From a checkpoint of a small transformer trained on Wikipedia: 6865 steps.
MLP neurons of a small language model. Each row is named by its layer, matrix (up: input weights; down: output weights) and neuron, and shows model dimensions 192-255. Each number is 50 + 10 x the weight over its row's rms, rounded and kept within 0 to 99.
After each neuron's rows, "fires after" lists the tokens most often just before its 100 highest values on Wikipedia text that the model never trained on.

L3.up680:28 42 50 55 42 48 60 56 58 42 42 27 77 56 43 61 52 42 40 64 65 36 35 34 36 47 41 59 53 65 48 55 37 70 53 54 50 74 52 41 49 47 50 61 46 67 53 40 51 47 49 44 39 60 66 52 53 53 58 51 61 34 41 48
L3.down680:55 53 55 61 51 54 52 50 43 50 46 72 56 45 43 47 49 54 51 31 52 45 44 54 75 65 48 61 54 47 49 56 63 32 52 29 47 56 42 45 39 34 68 48 51 50 55 43 62 42 60 49 49 49 55 42 61 59 54 55 55 51 52 55
fires after: "s", " S", "d", "S", "y"

L3.up1381:66 62 55 37 57 44 41 71 61 66 63 43 44 48 53 40 53 62 32 65 60 57 44 42 51 59 38 46 55 44 45 59 46 39 46 50 52 54 51 67 50 46 40 52 51 50 59 51 52 64 50 55 60 56 48 64 53 60 60 52 57 51 48 45
L3.down1381:51 60 53 60 63 53 40 37 34 55 38 59 54 57 49 67 64 69 58 41 47 53 56 38 44 73 50 56 37 59 48 54 61 58 35 53 48 37 71 44 24 52 57 64 39 35 54 39 48 51 65 59 46 68 59 47 44 42 52 33 55 31 47 42
fires after: "c", " Vi", " And", "re", "on", " C"

L3.up131:50 65 30 58 60 48 56 46 50 51 33 43 59 43 41 38 59 49 43 52 38 53 35 53 47 25 44 42 35 35 45 67 61 43 39 51 65 56 40 33 56 60 51 36 51 58 62 52 56 62 60 61 46 50 43 50 38 51 61 37 67 51 53 37
L3.down131:60 47 68 37 33 40 52 46 45 39 64 58 54 43 53 47 46 37 45 55 42 40 50 66 56 45 46 45 39 34 39 43 53 59 48 41 59 48 50 58 63 45 47 49 51 51 35 63 41 42 62 54 62 61 47 44 57 52 62 34 46 41 60 57
fires after: "er", " (", "s", "re"

L3.up1056:36 26 60 38 55 56 68 69 68 49 52 54 46 54 26 64 48 43 55 48 51 67 53 47 35 43 53 66 30 48 49 44 38 54 58 77 65 48 45 68 41 71 54 52 66 43 28 53 45 58 53 53 51 35 62 46 59 43 41 48 72 53 44 49
L3.down1056:52 58 54 53 58 56 52 55 45 56 50 41 59 57 56 31 40 61 39 36 62 35 60 55 56 32 67 46 60 47 51 60 68 54 56 31 52 74 65 22 63 31 39 60 42 54 64 39 59 43 58 37 50 63 46 46 42 65 54 60 64 63 49 54
fires after: " dis", " Ch", " Re", " re", "n", "Note"

L4.up866:41 52 61 50 38 60 48 32 36 41 39 66 44 50 61 44 36 55 47 56 67 60 46 60 55 47 52 49 49 62 50 50 44 36 46 42 45 37 32 52 60 45 63 56 63 61 68 48 46 64 40 55 44 50 69 44 56 51 34 32 59 60 52 52
L4.down866:51 45 58 77 61 41 51 54 53 57 50 57 53 36 65 50 41 51 60 64 38 49 50 39 36 64 48 45 66 45 72 53 45 48 37 40 41 52 45 36 69 41 44 46 59 40 44 63 55 60 51 43 67 41 36 71 27 47 53 43 35 28 49 50
fires after: "s", "ru", "l", "r", "w", "n"

L7.up627:23 38 26 37 75 60 40 60 47 46 22 42 50 45 67 49 56 34 50 44 50 38 46 36 58 65 47 57 44 35 35 39 40 54 65 49 78 33 59 53 52 41 47 57 50 51 27 40 61 54 53 61 60 40 40 34 66 57 44 55 51 44 54 64
L7.down627:40 46 53 53 38 48 57 28 42 54 46 50 58 41 64 54 32 42 64 54 48 50 65 72 28 38 40 64 62 58 60 61 44 41 56 54 35 59 58 41 51 60 25 64 51 69 32 55 42 60 44 25 34 69 37 69 47 44 60 55 56 49 37 38
fires after: " |", " ", "hu", "e"

L3.up931:49 50 64 50 52 37 28 36 48 61 51 48 71 40 44 54 52 32 49 52 41 55 52 52 46 53 52 63 56 51 60 44 58 60 56 45 46 52 58 49 49 48 34 50 60 42 34 59 59 54 48 57 52 48 52 52 51 44 46 37 40 41 61 51
L3.down931:48 45 54 52 59 53 63 74 41 46 56 37 43 58 43 50 57 67 49 48 52 48 57 41 56 62 41 53 37 74 37 46 55 41 57 50 53 62 38 52 37 52 38 49 50 56 61 40 54 64 46 36 41 25 49 53 60 36 49 42 43 66 48 51
fires after: "st", " Ba", " Re", "ea", " some"

L3.up1436:53 45 49 42 37 44 30 57 61 46 37 40 59 54 69 45 34 53 45 58 44 39 46 38 63 57 28 53 55 34 46 52 54 55 42 61 73 52 37 42 41 39 54 44 43 56 53 61 63 53 23 40 58 49 52 62 42 72 47 57 47 26 26 44
L3.down1436:39 33 58 57 49 65 55 38 53 47 43 65 58 38 63 53 48 56 61 41 46 49 50 44 50 32 65 56 24 59 47 59 66 61 62 61 45 62 59 43 46 34 46 61 54 35 52 54 46 35 48 42 39 46 49 48 46 41 35 43 41 36 57 63
fires after: "c", " C", "it", "ri", "D", " D"

L5.up757:36 39 44 50 30 49 48 59 39 45 32 62 61 33 43 50 58 39 66 42 40 40 50 56 60 54 40 66 46 21 22 49 39 48 41 68 59 57 60 62 35 48 45 46 56 65 42 42 60 57 61 38 49 57 37 73 36 59 34 43 55 55 44 58
L5.down757:60 40 56 39 61 51 38 62 53 53 48 35 61 49 65 27 41 47 62 28 68 46 57 72 61 42 36 43 49 55 47 59 49 55 64 46 57 36 24 57 63 55 67 51 55 41 41 62 30 31 42 47 46 44 37 48 63 62 40 64 42 61 42 41
fires after: " |", "-", " ", "|", " Na"

L3.up79:51 49 67 31 65 53 51 63 51 21 46 47 40 47 49 51 53 52 38 62 49 55 49 69 52 61 58 48 58 50 55 42 29 50 54 46 58 55 66 67 44 41 54 32 55 64 57 53 48 44 48 62 60 44 49 44 61 43 44 49 45 43 47 37
L3.down79:50 45 40 49 57 56 55 56 51 61 31 42 57 48 41 56 69 58 46 52 54 62 47 62 46 39 37 68 48 35 20 51 43 50 40 75 66 42 47 45 45 45 40 62 62 71 56 32 58 55 73 63 39 39 48 65 60 37 52 57 56 68 51 37
fires after: "M", "c", "ic", " co", " Co", "y"

L5.up66:67 40 52 33 46 38 73 36 45 59 69 45 46 41 49 47 53 41 43 45 47 52 56 50 63 59 49 34 52 54 33 47 34 60 45 51 55 39 59 57 46 54 55 40 49 51 58 14 44 41 45 33 45 57 44 82 42 40 37 46 53 41 55 50
L5.down66:45 80 57 45 56 56 47 57 47 48 55 63 51 58 64 53 67 48 51 63 50 54 46 39 49 60 47 58 47 59 41 54 43 70 57 40 48 46 56 67 46 39 30 59 67 43 58 31 39 37 40 42 46 37 35 48 50 61 49 49 49 28 70 66
fires after: " Re", " Ra", "ra", " Ri", "iv", "ri"

L4.up1397:50 58 51 54 42 36 69 56 58 42 43 42 43 42 52 36 48 39 40 73 57 47 45 51 46 67 38 33 47 72 27 61 55 54 42 43 58 39 59 59 46 58 44 47 49 42 62 49 37 43 29 48 39 56 61 49 47 65 56 41 42 53 56 33
L4.down1397:45 53 57 35 59 71 48 56 57 60 63 66 41 45 45 42 58 54 37 58 30 46 44 50 39 54 45 52 49 53 51 58 45 48 39 38 31 45 55 63 55 43 43 43 45 28 21 34 47 26 67 61 51 51 52 42 42 44 66 36 65 43 58 52
fires after: " ", "l", ",", "il", " V", " ("

L3.up1397:38 35 55 46 49 53 66 41 55 48 52 41 64 54 34 43 45 55 54 61 46 43 62 60 34 38 59 30 52 41 47 50 44 44 49 62 71 59 60 51 42 70 34 50 71 51 48 34 43 47 50 52 63 51 65 67 48 54 44 50 65 59 56 59
L3.down1397:64 47 60 65 56 54 58 45 46 64 46 37 50 51 76 42 57 68 34 33 59 39 41 37 42 58 53 50 54 40 61 62 44 51 44 52 49 42 62 52 53 41 59 61 45 41 46 76 47 55 53 47 62 62 44 60 48 55 36 55 82 67 47 45
fires after: " C", " c", "\n", " St", "C", "c"

L3.up1021:52 41 60 32 43 50 60 56 51 42 36 31 53 43 47 53 41 56 58 54 53 66 57 57 53 61 44 45 74 57 48 38 45 43 51 41 60 26 51 43 47 53 56 51 63 56 55 65 41 52 55 57 60 58 43 65 60 42 61 54 50 49 45 43
L3.down1021:51 55 61 53 53 47 32 53 54 57 42 51 59 57 41 22 53 46 44 60 65 66 65 47 50 73 57 41 70 51 55 39 56 52 54 47 54 48 43 59 43 47 66 52 54 36 46 45 41 62 61 47 36 44 39 74 57 54 43 65 42 47 38 54
fires after: "c", " co", " ex", "par", "co", " in"

L7.up1176:64 48 37 54 46 59 42 61 34 48 45 53 54 68 49 55 44 48 57 55 58 43 27 44 41 58 36 57 40 47 60 63 52 31 54 54 47 31 25 53 37 53 54 52 35 32 59 58 46 48 56 51 57 49 49 46 41 52 48 43 51 46 50 54
L7.down1176:58 54 48 51 42 40 78 54 52 47 37 54 40 45 59 52 45 58 50 47 60 74 42 41 57 25 53 50 45 53 45 44 47 33 46 57 40 59 50 62 39 45 37 51 55 60 53 38 43 53 55 46 51 46 52 77 55 40 63 53 52 38 47 44
fires after: " ", " the", " |", " vi", "|"

L4.up794:40 45 47 65 37 49 54 54 46 54 60 57 56 81 30 42 43 58 50 42 63 49 53 48 42 49 58 64 48 71 46 49 53 50 37 62 50 47 61 55 49 54 41 63 61 42 57 42 48 27 49 56 57 60 25 63 50 34 44 56 41 34 59 47
L4.down794:48 44 38 47 61 73 50 49 66 46 55 52 49 56 43 49 47 54 53 47 54 51 47 58 45 56 42 45 45 47 44 45 62 49 63 55 41 51 60 54 41 28 44 54 58 35 41 47 38 36 60 50 59 55 65 41 47 54 45 36 56 62 53 52
fires after: " pro", " Pro", " at", "or", " for", "s"

L4.up129:37 56 39 45 56 45 47 53 56 65 43 49 43 39 47 54 59 56 44 55 73 34 48 56 77 47 40 52 56 62 28 43 38 36 52 60 61 42 59 36 41 52 56 43 65 56 34 53 46 38 54 51 50 47 54 39 47 48 54 53 62 41 40 51
L4.down129:46 46 57 33 39 55 60 33 66 41 46 73 55 39 44 48 45 50 48 29 45 53 48 65 55 54 70 70 45 66 48 39 55 44 62 63 71 47 67 57 44 46 46 51 48 41 51 40 45 34 49 52 31 52 43 33 47 67 67 64 49 51 47 52
fires after: " C", "c", "s", " c", "br", " R"

L4.up96:72 48 56 57 62 55 70 64 60 53 67 50 68 53 24 38 56 49 59 49 63 47 71 72 64 41 45 40 56 54 41 37 42 41 53 47 58 60 54 39 50 53 49 47 58 51 55 47 44 46 49 64 49 66 09 49 54 47 35 33 60 56 52 50
L4.down96:47 44 44 41 43 45 58 34 36 55 53 51 43 57 54 55 40 57 41 63 42 61 57 34 44 66 54 55 65 40 52 61 47 61 60 38 45 34 53 37 54 48 48 44 46 49 35 45 48 43 55 31 56 54 60 50 44 45 57 37 50 58 53 63
fires after: "u", " Da", "a", " Pe", " Ma", "wa"

L3.up1434:54 40 42 34 52 37 55 43 47 50 57 37 52 56 42 68 68 51 49 47 46 56 51 55 51 39 51 52 51 43 43 49 43 60 45 37 36 53 35 50 53 40 43 32 37 50 59 46 81 56 55 48 48 45 44 51 48 50 68 63 51 56 45 51
L3.down1434:67 45 56 60 51 29 37 43 41 55 53 50 52 45 50 47 36 53 49 57 38 43 39 53 61 47 65 50 69 56 48 46 49 57 62 51 59 53 68 70 48 59 50 48 43 40 53 55 42 44 66 48 36 73 47 43 64 28 37 34 67 46 60 35
fires after: " U", "U", "al", "k", " Har", "ex"

L4.up1046:49 43 59 58 49 59 59 46 59 58 52 58 40 47 35 43 54 64 42 49 40 64 48 25 50 49 66 59 66 51 27 57 55 50 45 52 51 61 38 66 61 39 61 46 55 51 45 55 54 61 43 39 55 51 59 61 54 53 39 34 69 40 57 42
L4.down1046:32 60 53 37 41 72 50 53 63 58 47 44 30 58 55 30 48 61 48 56 39 50 46 40 49 38 49 44 47 56 34 71 41 55 52 33 36 48 68 47 44 44 47 44 42 55 48 65 49 53 64 73 37 48 48 51 51 51 50 44 43 52 35 41
fires after: " re", " dis", " de", "s", " co", "C"

L3.up1261:62 36 44 49 59 48 49 57 61 54 61 62 50 44 41 70 48 49 47 50 48 58 52 61 56 43 40 43 50 41 49 30 67 44 56 42 35 41 56 58 36 42 34 43 67 40 63 52 40 59 57 68 45 47 41 61 43 38 48 45 52 44 59 42
L3.down1261:33 37 52 44 49 62 34 38 57 44 45 66 63 37 69 55 53 62 58 46 46 33 60 53 67 33 52 62 62 34 47 63 62 47 54 58 67 44 44 42 35 63 51 49 46 66 37 54 62 45 52 53 51 37 44 56 58 52 52 49 58 42 50 50
fires after: "o", " O", "a", "u", " A", " "

L5.up829:44 44 47 61 39 39 47 55 61 34 32 57 49 52 43 42 56 47 26 47 43 55 71 40 43 64 51 55 45 54 48 66 49 71 64 62 32 59 25 51 31 63 61 57 60 49 40 47 43 53 34 39 50 44 66 49 43 53 46 55 86 45 51 55
L5.down829:39 50 48 39 42 60 57 57 54 51 70 49 36 28 41 56 37 49 43 62 75 66 44 52 57 42 53 49 56 62 50 32 46 57 41 50 49 60 38 24 47 64 44 33 34 54 37 51 49 54 48 45 44 59 52 46 79 42 43 56 37 63 46 39
fires after: "l", " d", " st", "ar", "s", "st"

L4.up1271:64 48 47 63 39 49 67 47 60 43 36 57 41 49 46 46 59 54 38 51 62 58 41 42 48 52 46 74 38 66 43 49 49 61 39 47 50 52 50 56 49 53 43 59 56 59 38 32 48 51 43 45 63 50 38 41 36 67 50 42 59 38 51 56
L4.down1271:46 47 45 51 47 55 52 42 29 59 50 41 56 46 23 64 70 69 54 40 30 40 40 55 52 72 56 48 60 46 57 49 53 46 42 44 44 57 63 56 50 48 61 35 45 54 65 64 42 38 51 50 49 54 33 62 37 39 48 46 48 55 45 47
fires after: "s", "and", "S", "up"

L4.up434:42 33 49 48 50 41 45 69 32 42 48 53 66 64 59 61 54 37 63 47 51 49 50 58 65 53 36 46 42 51 44 44 50 65 41 68 50 53 32 34 53 41 53 47 38 58 33 54 42 56 34 54 56 42 50 40 39 74 50 59 53 52 53 29
L4.down434:45 50 38 52 63 42 48 50 41 57 43 33 48 42 68 55 39 51 58 39 37 31 32 51 59 59 66 46 47 63 52 40 41 50 55 35 67 49 58 59 43 54 44 35 62 63 60 44 65 43 51 36 29 62 35 57 48 36 47 57 56 49 55 33
fires after: "te", " the", "t", " D", "s", " re"

L5.up1353:47 57 61 55 39 43 40 60 47 62 46 52 45 52 38 61 64 49 51 60 49 54 48 67 51 53 43 58 46 45 59 50 62 54 37 58 42 63 33 49 65 53 55 27 53 45 42 44 43 58 49 55 43 51 44 38 46 70 47 48 58 43 63 38
L5.down1353:53 53 67 44 48 32 39 54 49 42 65 57 50 50 73 63 70 59 44 52 39 32 45 45 70 38 58 46 47 47 43 52 49 39 50 47 34 57 58 61 49 63 49 42 39 49 44 51 55 62 44 52 50 43 57 47 48 48 46 39 39 28 35 29
fires after: "s", "l", "re", "il", "ne", " Le"

L3.up1461:43 38 58 43 53 37 54 56 39 44 58 57 46 64 52 51 59 53 37 38 44 64 65 45 52 60 43 59 61 34 39 65 33 52 49 64 64 57 50 50 58 26 33 53 69 59 52 40 58 65 53 56 37 22 41 55 53 57 29 50 63 49 37 52
L3.down1461:64 45 47 57 44 41 54 56 38 53 46 46 48 44 63 58 55 61 48 37 61 46 39 58 53 47 69 64 45 39 58 31 51 61 57 46 38 48 38 43 50 55 41 47 53 45 45 54 43 21 33 39 39 58 53 45 65 51 53 52 53 54 59 51
fires after: " B", " b", "ra", " Bo", "B", "ga"

L7.up285:47 57 58 51 46 68 53 33 55 43 44 49 50 55 41 30 26 39 51 52 53 52 59 55 47 56 66 37 41 57 46 50 44 55 65 45 58 44 32 58 34 68 49 44 66 52 48 41 49 41 44 55 69 46 54 62 53 41 37 52 61 32 58 68
L7.down285:27 56 48 50 50 57 27 58 57 52 51 47 57 45 47 51 59 58 57 49 40 38 44 52 47 46 41 47 44 41 58 48 64 46 46 58 23 60 58 41 56 34 55 43 45 52 52 47 46 60 55 51 40 43 72 49 55 66 69 29 54 57 38 49
fires after: " |", " ", "s"

L4.up811:47 56 66 45 64 49 74 52 68 50 66 35 32 43 54 64 46 49 51 50 44 37 68 53 54 51 48 48 48 67 43 71 46 57 51 42 48 46 78 61 69 50 41 55 42 45 56 54 52 46 61 39 58 55 47 47 58 49 35 42 50 46 49 39
L4.down811:42 51 60 50 46 66 54 44 54 40 54 49 72 48 66 38 57 43 34 56 54 49 42 54 63 45 46 50 47 58 53 39 59 54 53 69 58 51 50 44 36 39 40 41 54 48 42 52 47 45 48 60 46 41 50 43 40 46 58 68 52 39 49 52
fires after: "ro", "á", "ce", "ri", " Bro", "ra"

L4.up1016:65 71 66 29 56 47 64 27 56 74 53 59 39 56 68 57 79 62 33 43 65 58 42 38 43 42 53 57 52 47 38 46 59 42 62 45 45 42 52 47 36 58 66 49 51 65 46 53 50 65 43 47 44 36 67 49 52 48 47 49 54 41 50 65
L4.down1016:56 58 43 43 54 36 43 57 23 46 81 54 54 52 36 44 61 59 39 47 45 57 54 49 48 37 55 57 44 53 48 36 54 37 37 57 77 55 53 44 46 60 58 50 51 51 77 58 37 50 51 45 50 64 61 41 52 50 58 48 49 52 62 43
fires after: "and", "ed", "d", " D", "e"

L3.up867:47 51 43 55 59 44 46 52 48 58 38 45 37 54 32 50 60 47 52 35 46 63 49 40 49 62 39 51 43 46 54 57 60 62 35 65 53 40 29 34 31 61 68 58 41 48 59 61 40 46 41 58 55 50 44 55 36 54 61 53 36 43 48 48
L3.down867:54 35 63 47 55 40 63 54 46 48 48 47 49 51 68 56 39 48 61 42 48 54 34 71 47 52 50 47 49 45 48 49 67 39 48 46 54 32 51 44 48 39 61 47 54 57 64 49 43 71 57 65 62 51 60 44 43 58 53 61 55 64 46 46
fires after: " the", "par", "te", "gi", " vote", " Te"

L3.up1070:41 50 55 70 65 29 41 37 72 49 47 63 46 52 24 70 46 51 49 49 44 34 54 39 58 48 45 63 52 46 51 52 44 56 63 59 44 49 58 44 24 50 45 55 39 33 35 57 59 48 60 45 45 58 58 71 60 48 52 43 46 38 60 43
L3.down1070:49 47 51 49 54 81 51 53 38 44 53 40 56 37 55 45 44 54 54 41 66 54 64 42 43 41 61 56 46 41 27 50 76 50 31 26 63 37 29 59 60 37 59 58 60 36 55 47 51 45 53 48 60 64 52 41 52 43 44 59 53 46 48 54
fires after: "ar", "al", "s", "li", " Al", "es"

L4.up130:66 65 52 55 49 49 59 43 37 64 53 45 57 57 44 45 53 65 40 55 32 39 52 27 46 58 60 48 51 35 41 53 46 51 52 40 46 53 60 41 28 50 51 50 35 69 43 59 49 57 61 54 46 58 80 31 50 42 54 54 57 44 24 46
L4.down130:46 69 53 54 54 46 50 62 56 45 49 51 43 41 61 59 66 50 41 38 55 34 46 56 39 53 25 45 42 45 40 42 53 37 42 44 71 37 64 46 48 47 53 47 40 43 45 37 57 61 52 65 50 71 46 32 63 40 47 51 35 49 53 52
fires after: " A", "A", " G", "d", "Q", " D"

L3.up76:57 77 43 55 43 52 56 54 55 47 52 56 69 53 55 57 49 57 64 42 39 56 69 47 49 62 52 64 60 63 43 49 45 48 37 56 24 38 53 69 31 51 56 42 49 41 61 61 28 52 48 54 46 39 31 44 51 44 52 50 57 43 60 41
L3.down76:52 50 66 44 38 62 46 51 45 54 48 46 36 47 53 43 54 44 36 67 31 27 64 43 66 54 41 44 61 35 43 65 41 57 48 37 54 59 63 53 33 36 60 45 53 41 50 66 56 58 48 47 44 43 70 50 42 47 55 71 47 42 27 49
fires after: "vo", " f", " F", " p", "el", " per"

L3.up605:49 55 40 42 45 52 70 63 51 39 27 50 46 58 30 37 64 41 37 49 56 39 53 58 55 53 47 60 57 54 51 50 55 41 70 54 47 59 33 50 47 37 54 40 42 67 48 47 58 41 29 53 60 48 48 53 48 83 44 61 50 31 50 50
L3.down605:50 42 55 26 53 53 54 45 41 51 64 40 48 43 50 37 54 50 59 56 44 65 22 60 41 57 34 58 58 39 55 44 53 47 62 42 66 61 36 55 48 41 42 51 35 52 39 60 32 62 63 61 42 70 39 49 27 58 47 46 54 39 41 48
fires after: "s", " S", "T", " se", "S", "ctor"

L3.up593:57 28 26 57 40 61 34 47 40 48 34 77 58 52 51 51 31 46 54 52 56 51 53 58 46 47 44 55 50 47 42 55 25 49 42 35 49 49 49 63 34 55 52 50 39 42 58 61 40 51 39 52 52 55 48 58 52 71 44 44 43 52 58 40
L3.down593:50 54 74 53 54 47 69 41 54 73 43 31 69 45 43 51 51 51 49 39 53 58 68 66 30 43 49 47 43 61 46 31 51 50 73 59 55 52 60 67 48 43 42 50 47 48 47 41 53 52 47 29 29 50 43 52 54 42 49 65 54 40 44 34
fires after: " the", " The", "The", " ", " me", " Nor"

L5.up15:56 48 43 46 60 54 48 42 70 49 48 58 35 52 50 64 55 55 49 45 39 50 52 68 62 58 49 34 47 66 33 55 41 56 54 63 53 32 69 42 50 37 29 41 31 60 37 48 42 45 46 58 60 39 71 40 38 41 55 50 66 48 34 66
L5.down15:32 66 48 57 51 42 60 48 15 74 59 64 57 40 43 54 42 41 46 62 49 42 43 34 48 44 55 59 37 56 68 55 60 52 65 54 68 42 47 35 45 49 37 72 63 50 49 48 45 33 60 22 47 38 40 49 80 63 56 43 62 60 67 66
fires after: " ", " cl", "c", "C", " C", "air"

L7.up1151:56 55 60 65 33 53 58 55 52 50 46 69 44 60 47 41 46 50 43 50 71 53 44 51 51 62 54 46 48 39 61 61 41 64 66 63 31 48 52 52 57 56 34 34 57 54 36 39 54 48 46 41 19 60 53 64 58 35 41 40 41 49 47 34
L7.down1151:59 42 47 26 38 49 50 65 45 44 64 51 46 38 49 42 47 65 62 64 69 43 49 41 43 44 65 58 54 49 44 35 40 51 52 55 54 47 72 31 49 66 57 48 41 49 69 70 47 48 55 50 65 42 37 55 53 38 36 52 50 54 38 58
fires after: " ", "er", "-", "ical", "d"

L4.up655:62 54 74 44 52 55 28 57 45 34 58 55 56 56 57 53 53 50 45 38 48 45 53 66 51 29 32 50 42 29 55 47 58 52 56 37 31 45 39 38 43 37 51 44 74 63 48 36 51 75 53 50 52 52 63 44 43 48 44 49 39 43 57 37
L4.down655:61 38 57 45 63 34 32 60 70 40 53 65 59 35 48 24 56 42 51 32 57 25 50 59 51 38 68 59 45 64 29 59 67 63 38 43 37 43 46 45 25 58 55 47 53 60 53 75 60 38 47 53 54 51 34 34 61 50 60 44 56 41 43 62
fires after: "s", "re", " ", "ce", "cc", "ro"

L5.up1345:52 65 32 52 43 43 62 57 48 54 34 48 46 44 54 60 34 49 42 56 54 57 46 40 45 54 53 33 43 49 44 57 44 41 48 44 37 39 33 54 37 40 61 57 51 60 67 62 37 50 53 46 60 60 65 41 60 74 45 50 50 33 52 50
L5.down1345:39 54 43 44 44 52 62 44 59 45 57 51 47 52 69 40 53 49 51 43 60 53 54 50 52 53 50 41 56 61 55 33 58 51 35 39 58 62 31 61 46 50 38 64 59 76 59 48 61 46 56 46 60 48 49 48 55 56 35 58 52 49 50 55
fires after: " S", "S", " T", "T"

L4.up1273:35 37 47 38 48 45 43 48 35 54 60 52 47 41 46 52 47 42 33 60 48 41 38 43 55 43 50 59 51 55 53 35 41 44 52 61 58 28 34 46 43 56 52 47 53 59 64 41 41 52 54 63 55 46 73 36 46 46 29 49 51 51 27 60
L4.down1273:50 69 38 49 64 71 63 46 71 39 59 32 46 54 54 36 45 61 48 61 53 59 40 53 50 54 57 66 49 46 35 50 44 32 44 46 56 50 43 43 58 49 58 49 35 45 51 50 55 56 76 80 56 54 34 58 56 52 55 49 40 49 59 58
fires after: "s", "r", " San", "ap", " Mar", "et"

L5.up1529:62 56 49 57 51 50 30 53 46 61 41 40 43 47 36 47 47 46 25 60 43 42 44 44 61 41 66 37 55 57 36 48 53 46 62 51 45 47 43 63 27 56 42 36 56 39 57 59 29 22 42 48 61 46 57 44 55 49 45 55 51 46 50 37
L5.down1529:60 43 58 36 39 55 54 25 27 56 47 42 45 61 49 44 56 34 33 48 46 31 57 52 40 50 63 63 70 52 39 43 53 33 58 49 36 48 43 46 55 51 44 52 40 51 42 50 50 50 57 65 29 37 58 44 41 54 55 55 56 48 45 59
fires after: "ri", "ar", "ru", "s", " f", " co"

L3.up373:50 57 49 51 39 46 56 54 47 39 57 61 37 57 44 53 45 49 57 61 58 54 41 60 38 53 46 39 49 53 50 45 64 53 33 45 45 46 57 54 59 49 62 45 68 52 55 36 75 41 62 59 61 53 53 42 52 47 42 36 42 60 55 40
L3.down373:48 33 33 59 55 63 42 47 24 64 58 54 37 49 58 49 44 59 37 47 42 48 62 57 44 44 41 42 49 50 53 76 48 46 57 50 39 55 48 65 47 66 55 69 42 40 55 61 49 58 45 40 49 52 47 40 50 47 52 39 67 33 52 62
fires after: "s", " S", "pr", "im", "n"

L4.up126:46 69 41 66 45 58 52 28 42 50 49 56 55 58 42 55 40 51 39 30 48 43 48 62 78 51 47 41 53 56 28 28 32 55 60 46 48 51 41 68 41 53 59 46 50 36 49 51 27 57 43 49 43 38 42 55 61 47 48 45 54 36 46 46
L4.down126:49 48 48 50 39 61 43 46 54 55 74 51 55 38 52 40 55 69 50 42 41 53 41 77 42 64 51 43 58 37 55 52 52 48 37 51 58 52 62 34 50 55 46 40 50 62 59 61 50 48 42 34 45 49 59 49 38 39 64 62 58 61 48 49
fires after: "s", " ", "ra", " a", "te", "th"

L3.up1137:46 36 45 53 30 47 62 44 38 48 68 65 53 71 19 31 48 45 51 47 47 43 59 59 44 52 45 56 53 36 52 49 58 58 40 42 63 57 42 46 57 57 50 37 55 42 24 40 38 39 56 61 54 47 63 56 54 41 62 55 53 40 44 78
L3.down1137:43 46 43 59 58 70 61 63 40 50 56 65 53 54 42 39 34 54 24 47 37 38 57 55 51 44 28 55 47 40 56 54 57 62 64 43 39 56 58 51 52 44 55 49 65 37 54 52 41 54 38 42 54 49 62 57 47 48 40 57 39 45 61 54
fires after: "s", "l", " in", " In", " North"

L3.up839:40 36 39 67 40 55 52 48 58 41 57 48 60 59 56 33 34 55 48 62 48 52 68 53 61 55 35 53 58 47 49 41 44 50 40 63 41 48 58 46 40 59 25 63 58 54 53 39 42 44 43 42 49 43 54 68 60 35 38 52 49 45 49 48
L3.down839:55 67 50 60 40 60 53 53 37 34 41 36 56 42 49 46 47 63 43 46 67 61 29 41 48 49 50 50 55 36 44 38 60 57 61 62 49 52 45 49 73 38 58 33 49 35 71 30 61 47 37 60 40 68 50 61 56 51 45 57 64 40 57 53
fires after: "c", " f", "ough", "cu", " c", " co"